Part of a small language model's weights: width 320, attention and MLP in parallel.
MLP neurons of a small language model. Each row is named by its layer, matrix (down: output weights) and neuron, and shows model dimensions 0-159. Each number is 128 + 32 x the weight over its row's rms, rounded and kept within 0 to 255. Numbers have three digits each.
A block is one neuron, or neurons of one layer that tend to fire together. After each block is what it responds to, as a language model described it from the Wikipedia text at the highest values.

L3.down183:090072158108125078099124114109138086163062137102106139113168114099112077135155114058132141177111116113108152124154165143194182155123164152163124154137141099109084117121133078085122129115113193115143135124141119080157097055151100091106164136123140086134195099130153142117133116106146149130156120131133179096226120157151120165111128104124135062135113137121140181124174146113135160136117157150117249113138116112069042120088098129145107145133165202169136082167147155125099141103177195
Function words and table pipes right before an expected name or value, e.g. son of, plays for, described by, cell separators.

L5.down164:071076113137134145130080144091140080132128152121169143061160117125140096088057082178122120111105154120086134140108172087133164139090172097181087170168142202098066123025128143122189111137114140162132183159139122156165098143106169135130138124149140122087126100126106185095123180155077062172095149174117133128074149146096104109143113144128122121133133169064138158123146125142131117134150096103180083164136167106162099120098173127113147145187174179180096108097167103169105060132133128
L5.down199:153156171106128044136162097186186109160066135180083123102092168106091148113185104135107125156106129126075059160132099116131124155110146065135128041120146157118126124094179093134122093087129112175067141104126184174129137098090132160090100093186116122096136081151137189122102153110170136086158178098131099131219128101079095101138122146145164171109121116143129066119109111106129143148115079124167176103124096135102159127128117113133175132149121160116159061171132135142198078108077131
L5.down278:170139149102093140056089100106129102089093136075180108074117113166160104162140110152118157116099097085025194125049143148158069094142122110103113139152169135110115164098156096115102106137115112124120119105145164165150176070104170107095127159143154133102145086167114130108168109126127158130106061101105097088159081129090139078133056158093140158139144155153102095142126121138151146110193132060135170187098150108211081107116109160161160032113093153182125095156107131164132093168139121
L5.down1278:140109146102179146122145154137103125163106092079150118098133122125108161183132131159100127176153111153110084073119138168091088135121145161126114076144118088122073122086149140107175063142152119062098060103095171153190128184147104123161084110121123100114173120127115158139070110068128143135203119155072148118073092108129144171085109084115138123110088120111123152181154169112133163125083096106111120124111182193073168132166107155193143159177129178136165126147154126141141108151178190
Rank or honorific titles and their endings just before a personal name, such as Lieutenant, Dr., Rabbi, General; also inner word pieces of names and places (Pom-pe-ianus, Garl-ate).

L3.down817:063127129124130159104106135154127122216163127200119099091137128112155169079075075139122069124123129100154162138141230192093113120146122110159116099151139120157167127108136130126185145174106132113112135112124161080118131133139133106120131166125201146127136179092080114085119173079087116155148153095120098141159151138103105062046107072113128134148134129129131188138079083135120111084136161124128125188212109146109089069093172147154072130142148103056126099198172115187108112201127172
Bullet dashes, table pipes and • marks opening a new line in infoboxes, credits and vote tables, plus the last item of a semicolon or comma series (e.g. "and 4.2%").

L2.down8:083095068164126146146136168107139134203153120111090169079159141161194080101146186112105089100086096096125170155137128126121144179155065073133160121152087112152090073093241142128142145118097126079133099125107110123116110136126106078136137116195170090143214137214159147149093133167079109133081068119135122097162122175103142123194120118113116131135144133041121155163147115133103162109191111149076133148050124115132118126097137134106159165087158127120159131203110134178124133096110107
L2.down194:172198189121089146078163094109150184079102119159126150149135136076105160133085114159062140100100146125160104099150069079196137175120120113128062145175114134174125153137117129118052140166095144135108067191144160165087165088098122151206159130160124189155137092133099130161121138099153132047055127107133100118132137160100103198098144154114185118148185157117142142108186153148108218080136125122161077113129147116155146061111167135145184077144104166168136113120113110096187138175142110
L2.down209:116126115128138130173115120147051102134123137144133125159152124117105126126128104129180100096124155141118190103146110109188135110118145101144149121140121128112172192119168121108117108195135102106157129097146138114126157065156100139134106158130151095077197126134110116165072141114105155163173096111132144112132137159090160051169099156156140112167100127107154129121090166098136170169108146113182243123118149148134086147168131143130117110134096136149082114134158107151102103107182112
L2.down276:091166157100132148187114096170125123111161159112172180136124123100136122150165157176131122094112152124120095123117132165105164094073084189105119164082087164150128105102156094153151089061131055127119091110162104171092143138136153077131109105094099136086120082191177149086112119150153219138118160074207092131096105159151170109167099071079086133119175162174096153122130138138107128093126153168130139138148130098153157119137128144143118166121133146149158134193127168137104175138143084
L2.down307:134089082131135151104100135127078158167130142163149081087156103199153182136181151138095093103192110147146153158159104178143101124106144164174153184181101161125116089101189112135165173158124163075115146111081149146089111111146106161166114076121197130158116100107071158115135117133161044161139147109151141183121137164154104127135115105144089131114111124180117147103198077105152127153121059230151150130140170120148106127081197125149089084117116115128191145163125135137154150126146153
L2.down331:141119151162080098167142144143149144154082128165121078051129121099132161116128070089149131173156086160074151244176107172116104111169190112122146143142177102119100201131185053174121122125166134152155094107092101142086128097098112105143170106140136069167148106118097141113114135083128128129152086149161118142107149107173134113155083138144106164144101114160117159142132105120137157121160111144126161078131117184075156133129097169117109115144106129174146090087092165104198119171155151
L2.down349:142112157093094166181160116172113112109087143162142160139104053188158162105083128133141167132099143169141134122133101114106093165088135090110121145153170177145065123127130073129103107137164094081130165144125079053182122134200200089151125125120179132162098139135089175092032131087120117130143148115127096187121145109175111150167125076146131170112133195111174089139153114105096133025165140189156091153172148092134155133084159172095125140129137083119132137137109192119107193181130162
L2.down368:099158123123116127149160105126125103074065146159141111110131107106104092135144127163109147118188150222199163152077155095145110093084171122049119098140132141142104183170100136119135172115112113135110120124151120148137182108130136143157182165131157166056167076139143114142110150131149119178099128120143094100103148151091133170168105065149140098098153171083083195124107090073192175116137162160138108108167090183161155148119120118150077191164207084119150159136130158122144156143198142
L2.down565:139133120075101123110133160203141140146179178133163104121121169119192057102155149095121186175148142140125130085123077165105151138155141070153075114112143180110122152168063144152132134108189147121089119124128096168092079120103123110112169140111138101165071109130121129124118079132161164170150082092129106101014108147125175144131152074201087147113170118110157151121108156091162111143053184194150106085138129139109189106136079130144087103072111180091083137092127156136142150141122136
L2.down703:106118132160105108132171112133136138144178145114158186125133149088139117142118169180177112076089170128202140142118162169120132144102092103158099145112130122114140122078210108150208082154184115115168180073135043095186114156159178161111078105134128125096170127140097129123092185081123135178119119123141154101159140123108150125116179118171186133113120144123098103174134139137156094098130183124074144162079159123108145152088153034090119181121157121132050119062152149097141112101185145
L2.down787:119113081182184117130151164103125093131205171131150132183124121134093119150166139146173103099077122165149137141112129156091098154193103123104098092165069173147191131136195091113163149165169141130139126093153135125085110105115156195107103148117129121095153138142131123129067127117065102189127133049178127114100051153117166140159133106146191119131158124170153107092118116157167126200122146160086144097112153229123080089086144072146082168110157130176144111136093153099076160149143156
L2.down890:111137123113090129074129152104166070129105117143089177125149124138135186213121154105121102117089052110167090149143102126097154167092108043179142133131167178102153115160137080128157121123057085142082174121159113131139067048167119206161131106135150132168115169089153159124139188075155095144165133144107108135123119169097114114090129096131162074110127162068151111131124073134147084101151165142140119139077142204147136150120134127079127156139125091139083128102069096102175107123196158
L2.down897:098152114156078136098061107108093067111052146182102132049133176134147163108181089130159132075116136169100157141158143091105124097147134135189151126109122180054186163106167210146136085111103132105169134118131127148104063114135130089190168126160102162110169172126140142210137104096161098137163125132123118138100124132159133165132075113109140121078051182125134108152114141065103123069110164128192125132122075170146107117142105130111145099134137170123119104103132176118095098115171116
L2.down925:079111159098136153099087179121136113115114102221146119049111121110183106083101156078192125170060144130095127129078118138098162147087094156121149167103045108127155122132156106123092106128166131087131077117136112147122109162162140150099049132172210163173177095210157086171139136087148100156176133113172152138127073114106127115188112152152140147134130154136163182135125139120106094151131114106072140138089075121147061146137141146125073178122156172206189072129164120131045153119119130
L2.down974:145047095116106117099135093114075114144121115142123204108129154148149144140115107151078144162181143105118089168101139124145132045149144171164113107170117122085128111085178143144124065133096114102138132170079086181135089080165181154140058147201103130106154124120115216054071158147151143116072139154154130130164142144161119105115121125139130128138128070169107149116164120089207107123133134100139190088177072159063135129148113138147120150098095128092117086114171151052068142161149136
L2.down1016:153129100173158124083145052114082109077125136098145102065121171169101114179112136109153105153120152184137128108148132150156169182091117123215190075073121156193133123123160164138081146196056150150147138156100094154064102111090145121082194173141147124101180170104132163106130065152136142110149096139123150133097100153129102137191101163142117148127148132103081154117106107111058074164130131121155129110186127134130121156140073103136158105107157137097128096113140125104095147144141083
Line-initial "- " bullets in infobox field lists (Running time, Clade, State), and numbers in running text: day numbers, counts, months (7 October, 600 students).

L2.down268:107145121123169120116148114216067107174094184103164215102149080147161101089084108127102069103158111173112141076122147147113059098120068102138102121123075121134095135086101100123158108184117123103076097118112196156138134074140145207071131186121095137132156181157169066119168192181173166146098129094129105082067147142150111122133121107099118138121157120077150173086126161123090139181115124137146060136129093109097082108124077101148106116169184139133116183155134114146188168143111145
L2.down467:104096113086181151108161196159115104104151200157172115100070129115081089118129057125120134090107075145125103115163098106126143140095153124152199097229119056155138095145132121146139131179180132076186102164174132129185214154066086100104110138114152108114132084107125167113165135128130118115115159119155117123071117111125122130176208147102075139105146044106174141082128119116166148068173136135168201109131130165143125122119149075156128127115142114113126121112110160169105154115107121
L2.down471:167174150133149161193102135080097136136149126076125106127102111175114155130158159199116104105140091094138111113149087143106072150151138165158154124131153178170119133146127081132108158103169143109119166116143125148140113076132088060128139098139133090038145041118085180099131144110130154102074174169091137092155141150112120126105152116083081093105110124141121127087090067106105138133101153057212099172147125120128133157117122164127129121110146162098155085128144092118052113156152215
L2.down514:145155106134147173078118080109137133130132092133184155115126114132151121136133124123137092142085092225141092124080150092124169079137090156119143111073124170157179181126120089131118121152119108113126149132089112117158122144113136145120129134187092185114155147209133175162112101132074110146142198128177178133131104144100116123178140127110140153109168149159206144109169119151078170111111158097123102130136060154103051157116119086098110107123141123106089152149131089119133172090165188
L2.down531:154120118101181097150131144108078176114132182092151176174117089117129121109104104144203128136141146109143131087154137132152127100133183131062097114079127150100130074167113091123131033082136153140141088060187109164113112146122114046128173076106148122078115139088108114167117152132125155155187145168089145149059106134189160147112088127141156129107113079141139130139072142147140138129154134103174139119126124117112131103085143083148104172128136158099119096119113138117166146127132125
L2.down679:105107174115104128161135142118147128074187112129142050138195121139160133142181082148155142104145151122109128134173141095113158080115130169074167110177160179136148162114082132068077104135093102092156145141163149190123128136105165123113119068114160071089095187146089091103102149079125161094080145094140111181190136151164076149126122135060108064109139116110115086124122156146206105111155144087118150125148115019132162079172096159116169121073106148138061142129167142098164118128089127
L2.down695:121095135105135097162169064113161083157131109201129143166197117124170085164107135150172156160080111157172105157132168106105174147087170123164171094120174095117138181145162157142133115132167178111149139084140133105170086108166155095105084115172117133163166074133071138144103146143089124168133174091140060144144095110103198155160101134104150178066174132209153134107087104109147125088133131119112093133080149142123119143116167106100102165162126173119178079122151170121111111089122081
L2.down814:115163139154159143149099096130161133166083159152115114137135108120137100141122108123129053133165155040076120064112110105140130185103095194058145180131144115133176113108100194162142098147128112173163089136107115194162145133086120203108112212159099125059110119195036061099143156153158118111096232156101079098102100143115112105084139144150201155119189100078181061171087120108196115052113109145154162119122106088116133137195113087109202142118118127134145118146146092134123108127118124
L2.down985:094158122123159107180134062106099077117109111113174119064118151145120105131181085092090116104091104138162141134111113131180144110131087084106180115119105149160138133108132124088112118182077147145125131145105219138139147053131123144096175152171116148166135082156167142140153152123188095152141139076120128171188178197149077141060084160091155154132135087150091164092100155154148116142152105158087139149107131136160108121117167124143075151125070088168050115137123088148105132106121162
L2.down1017:174140119116104145115111175190129123118113125154157152128121109149088159155107086130101135162185174084127154145126148130038152084150163117109164135112118195104153134172126089160132154190090111135161166061133162081111074075082068130088168201071153087127140198157141073074151190125136168155103120086078134123238139110083137093169136150108098115113148080120127100114118164065152152111093115083098092163142112169163133073166137074156181107156170137159093188111139169133158153106161110
L2.down1030:137112100166151100111121153169140072125117164156078157127197119134125137116128162118097090132142110108110157149154152176132106123125190040130099157120138118125160108113132177060184081185105161087107134106141106130075119094156109161081113074138187119160098143078131106184157154127100107159104137109113176154064164162077075138124121141152076161139127063114120126146157184120172140122190152133111113100138129171102174121117134134164121138141155139096106139099070199099155079172114075
L2.down1088:148108092149127140114176176133097174154180140172162113091130125102156118134088133076147087126136106121124115135060147142138135153154089156116182122090105095128130135115092122142050164092130170139098143099081092095121121125119113166093162146138127125134149161152145195169065045109187148050089115129166124113135174160143125139137147134120070126134150146099045151160139171144120163120115166202115110117205202122133100080171132129151142053130117146150141103114134110140104159150160155
L2.down1133:201149075140126143105124036145140093098123146188187118159073129109088167088088168103071123116131159175079120151145131107164099197182136148096078115045133166127112175073147186103122113172190133120131120025072154111155168158077150121065098108098118149147117075134119126152115155120123083150105127156147078167133135132079099087112136100156165114131157138144120173128167116113161134101134135061094041120094122126104087060178147160102156161158079121174104164098109154166136128085142097
L2.down1155:089124057139157175105085149125129157148132173144202088130118153112091120126137119145133178132124141162146119122085164122101124112127116165109103083132086076093154096081125169169087159136153156098103112107066140152127093174140171160130196100130146148072132170161132097174081155092135180080175153180176140157125176142144159185064108063137148132143094085082182110139087131140125155112147155117144073111154133139099143130113135146159196090060119138160107109119092131128160115059153067
L2.down1247:125081107040102151114134125160129072120111084106108116119121098084156116180098156097139117147155094110138186115162091128145118077089125139114112117147128178041120162105158138132117063172095154152158136155155143109102167121180155133067135139082101145129111118106110166196136147182153096161152105056141137170071151098102117150115149147201091076223063140181197062104159090113111089129141139092125172126113141115149101138149174137173106136096096078141109107133110175118099137146131117
L2.down1252:186130176049141142126102119127141085057135171121136142183108117110146115089119113158071159109162149145117110148080122187120107116156070166176116115103145153125141137104196137186145140118177117123150116141170122071133079133135130169124108102081138119124111138160114114118088110173150155113114151086147140162037192165159179144111122126140164162195120116113112158108131153137123139175150133111074177126069123144147104113140148055027137117126172052105159069124126109133129171106132117
Separator tokens in infoboxes and tables, such as the colon after a field name, the bullet before Summer (DST), and pipes or slashes between cells; weaker on census boilerplate verbs (were, has).

L5.down508:131116105115200174114123149090122094138058156169112119155103114140119154126167151138077120124163130049174100153150156155128107096141119150065155166111136189110138099051119097144110097165140176088078098114154093065063132144069139111109141090123178105127152107127184117117135123078149100235119094199103099185187131101136158143132152111163115186135103146132116096128137101167128151102118149176146057155082179165090129063133129173172139142114097128123161153130102112180110114120157164
L5.down1071:087119124141158193130102153103158099105080120088147097175104117103105090159075114138112081145114147076194108149101169166119138116116127093104182129135137126138169150144075073136150092118145139122143108107137059060123115165097111153095180121128113066065146103101147111127104108123121161100136105175103153127086112148141137163126154137142116073108165069131128136107113082156133115086104109127203185172177181136097154106151095085094135172084187083104072142121111159110176115172126103
L5.down1109:155132142160093112075103135150183118140163041083135125085148108180122105154095083118100137107151164141129090148078150121093145072155128177139164122142112170152150112127145120113104115141087064075143130169153156133092119125144108130110137120171143130111105128133097157042131166124092073164061132109163156124123131106106143110143131123152131127119089111158139123172147115127154137120140137094119085113088174066131111205134142157082094094158106123207161207130128111121131171097116115
L5.down1236:097147152130135180129154180145087143104077153124148106062149147166081137104121187186110109167180186084182111168174181092151119133128186120069101097104126082125102144060154124150071122133089127132145145130163118130158136112125129089115152097173147138105119091122088077166199135140182144212097135122077084151121131088122145107131105110143101134163137125104072107094136088111175158109140165139159140118104191128161153110053101192112157131102147133102165127164155105128109119146191127
Tokens immediately preceding an expected statistic or measurement: "density of", "batting average", "Molar mass:", table-cell bars before vote counts, "peak intensity of".

L3.down1189:142157136095144146156104101036148219127119121126134129158187135124161135178146071113135091151101092111124123110179078116094100134126159087076141112144115097151117109075187152086113171148143109128110120112106165073139078156141124147155122103141136135139103111136116192126122097090047111148172108102130105111122117125137174099188076106146149119094139101058116050100144121101102143168155131133143185115068106157108116168182110108124117116114129156101153110124137139125123120152176156
Colons after infobox field names like Elevation, Box office, Molar mass, plus digits after the comma in table numbers (1,435) and mid-word pieces after sp.

L2.down32:188082129125111140096171087156153130087188145092070154123076174156100072185176178050119125123098148064142099119070124082138152199111209131140109137128122152091140104055140174097114172140140166114131091162120117123147086101146121118119128122100118067110154105163159112167130133153150087137107113110105124187195118169092157120122100092072112133180141159117151098102127111140104151152127095096147182132135079129112095151118081043102149110107119149159108118178126087170047148080110120
L2.down98:121073173092137097089119161116132127121149122179120127117094117153148107140121127140101109108202140149159100111085140125161113098104171126086136148088154134176066092034096108194110064165151140134174135189103132184158175141177138157162145091106092127161204098095112150155136152101132141152177075172159155111140166127194170117071090119111080095114105154142131152135169083073143117191149103154073203212130066128087124100107101131120128085141058133178123177078172146104095138141110115
L2.down164:114162102138102144104166119126150185093153105121153086137082159113111098098143097073131154093110072086130135040186170061065111164101165166141150091123135094132128097091133178181186108115165135154168123130122117155100126185117085136151101170136120189130209117128161165118148075052123182136151153137140159139046111122137096133145121148102168134161129108143134107149122100097175133159122107137166127118172130142102136121108149087130113146151093124105188116065103150161054135100118124
L2.down227:096157112105117111100160103146121117073120137065120161078126165167127056107131146170148108117166137091116129105070151090085154122107105162113147120117129203123101152153210161071128077143140146124155120132132182112177122125159158119122132162157147136151109175150169143174115121090113145149092174057146127132201112125103095097206089147143092114131135135090110124123164140110126090101146136083124102102140124118082094149115108148129155065126114158204107120132166152195114141146100112
L2.down257:170070060129134154151164106121132145112110144161165157171129100173156135098129146101183153185128109143168102107024122148119161201079143084164096111113095231086116178142121153120112086121140140072100101086142076161145084084161172114113084154114071055071121091100107145133158124130054171145172138081091139113153129170120098111099145177108114086198128094101096117097129130067075120126109202170127180161101105106145145124112152151131145146168110146161195137100138088141141145170134095
L2.down600:165121209118160106130104141153059107186192115152135162176102134116156111164134081113135133137164104133161116129134129094106115159113133140103145141125125166172113094113120124104173089149183122142095105133136178129053197088148120124077104095136155102085202121088085171155073117116174082118064066146137174185135149170150080171207132135167126099138126110126112156107160125118102113105129156127185171140080129077082131168129072101131091193235109148112121130113155137089148147100122087
L2.down630:143181084109113069132135180099108150146138080162134154156107148124122108118113100086195106094131045138142091152097146166109157150125109128118183151097134116149139112140187156139095138107163100168102148188108099143166124106132135143179076139127050122192101092147152098172123131101069164161125065115146173106051136132129087146185127122136170122151073102143139223174190128093155128183092137212153126135154103134112113121100129167178110131137136107129162124107123110102130110146126208
L2.down665:102052100140108094120150090102084133056066100110104153131125123145093147146093150108195100163143122098176142135085158192165129092073094205175133161178112116133131156146128128101131093096115151106142130127088133169122162127102134158124065130111076048106132142128130131135133118134111093166168108108123112135156136154116090113142126070065127093124123209130087118145099105069103115151084146153129136157166169146133118120148144091126158120119128080144159138105094095177143097124060161
L2.down726:111154130149123105123202224158101200136119072137134130127079098143131191092087097174149190111100141133135135107120062158107159143132133148165193111162120119193089126093123074147125101151144104117146072177142137206124115130140138143088086105076113135104164072149169158131067076100130141106178074136183130153162078113146119124092153095118098086119100089132129086104126169123218094073121134112116151171134163136166093142053110151118133151096071082184076067127147098133099125076106126
L2.down829:161148146131130115171135136077149106120093161191126132145126104077134158159140144103116063108144104126185108073132155149195091115163111123139193135137101114108140193179136074123108081119097112101119083115165110195073061146113085109190104123161135203133180091151136102105119105086125147110120021131135103110016072111131053153165102136137102113114169094168109145105153117134100133164067140140095129163117158151115168080117115095137129169160126118150110152109129068153157116118120141
L2.down1020:095137118130172119148101114101165131144110168084146167139110078154150092139157104108123168086131104094130097141090170104144148134106137109091148148107056129140131097078183117134109138082168170133123132081132158081117130108134102076143147123093127097196124136135154172167100145163187119169208079070062161154168176165125180066120133157133094107132095122164140204080134127192124163123096145133089161139119172191125129132084252117142155119139128175153132128110110124135115175152151122
L2.down1046:144165108082150114142133133172123085190148110115094159152120188154178149113092089115096134126110111061050172095155120110151168170085111147096138081143170107121100095055138128187062150145187114134113114119110135092135046072163121154117122148083175039162159139160106137135131206103083080106127152123127151129158107169151157103068110143137193128128109149127123119149144144121123082080056087077133143132097136099155157093106160157105108104146105126097115160111099160099093147148112095
L2.down1174:104095131133126114109182093101155155123141166144152094096099119097079091159201125109147123137152096157100102154111133145148114147089143160126095170131128150130148148149129126074183115092098086138092135100135175125164129126104056101146123118187136098138188167107119100205110131149182149124135144098058121107096162153143100119113101089138137080132175143172139138105125165108126144134110123164095119140115083170123131136129127140126082070086112115083154136091174152148192105162124127
L2.down1250:123106142139045166100114174162112144099115072148144116184098133092137136116130094068123130137156078189116094123078151147147125151152117150090150077142162108100119215153109153087136086074122135166110136090149139089111135162106094169153075110115098098111169132131112141131109096144152103155097102161110153098067139106107045117228181119058164137091080111095131136119102098026177158129114160139114070125118065145189108137131100155174094106091149176131106069113144136173111122100172106
L2.down1257:114119156130152136150186111134078131130157111128109082140159122104139176060102116125171112168130095110064122141118118096064145093129108113164155129173117191120118189123121073134150045116069131150162092052123118091132138098147103175115113091124089136142148108166033073157112114108086119084147045137153098185076132115121123169118160141061156069149119124168099099153115089105147138116152190142167119088159079110157146126178128128092161151104144147179122072100120104115069071145067097
L2.down1279:153152104128065105103125134174111133130148197081113112094060140125161088146205138106151121105168116136098079125158096136106139110130121153137053184106131189184118184104069119032186146107136114108099119103122133136148111132127128080174127092101107195121124085089161122120156196158144141133125086106153145188125146174116144088114132149119123086133069153164124132068062171146141171114072168110140161120081138114173139152121115086082163093109126180135156158135122065104134121143118079
Paragraph breaks right after a new Wikipedia article's "= Title =" heading or short description, plus table-row starts like "| Season" or "| Preceded by".

L5.down394:160123150169066107184109198108109092092162161118107136125138134158135159119123162113114129116112066136087148111150144164170137135117077156096187134127198132149120161112104158088150118099195091118177148136153093140180123113101106116152157086080126111106159121165108164131116148123143121139146106141140137144115089043122114127128127107113145113130116169099150111159089122050157145136139129097122171126087107156086162093139065102144113101151097113072145145140105180097083094145191115
L5.down608:118159142108138130106129136167078139175141140150094126111177146160147094143117153166085119194120172123186138144116181216157133150134128132152139120112050082133124118105134135127140106154157159155115121175096173145112127140133072123089135131120122123123053151120120143088018135089144131188162180132102111164087065091067105161136100129152159123119074139086145136089133147146157134209119104160129096097098182127140165126159151135137172114191129090192152097158144133156118104143143180
L5.down873:114131112128181124103157076185144113114125100122201085113138135166086120171149140137180065100137164058150115150111131104080137186106172086157226127081093118090132172140147087126139121147122160113154155123123145098059148134095063057120121193135153079122088152110111203121121132112119116155137112162108130151133141127099187131140142113172149153110157084149207096131123180122131081152130111143167099122107127137103147144178133128100092108131114127167038097087062122125121136097109137
L5.down1072:151140136115041133137104137169122112078129124107176093064168167073146135118112111111093157146141142092153160176121136194119129134119126164126109119064129152153145130093094090185121110130076113142173212114139114131059126126143114140159167105172084143140152133101229091114116073163167126215175102149100146163137119168092146144142124082172143148074065072105141145123115101121113107192107130132125113091138146171160103170118161135144156142153107109146171181085200150130098111094085124
Numeric tokens (often the final piece of a number) giving a quantity just before a unit or noun, e.g. 20 km, 15 million, 170 minutes.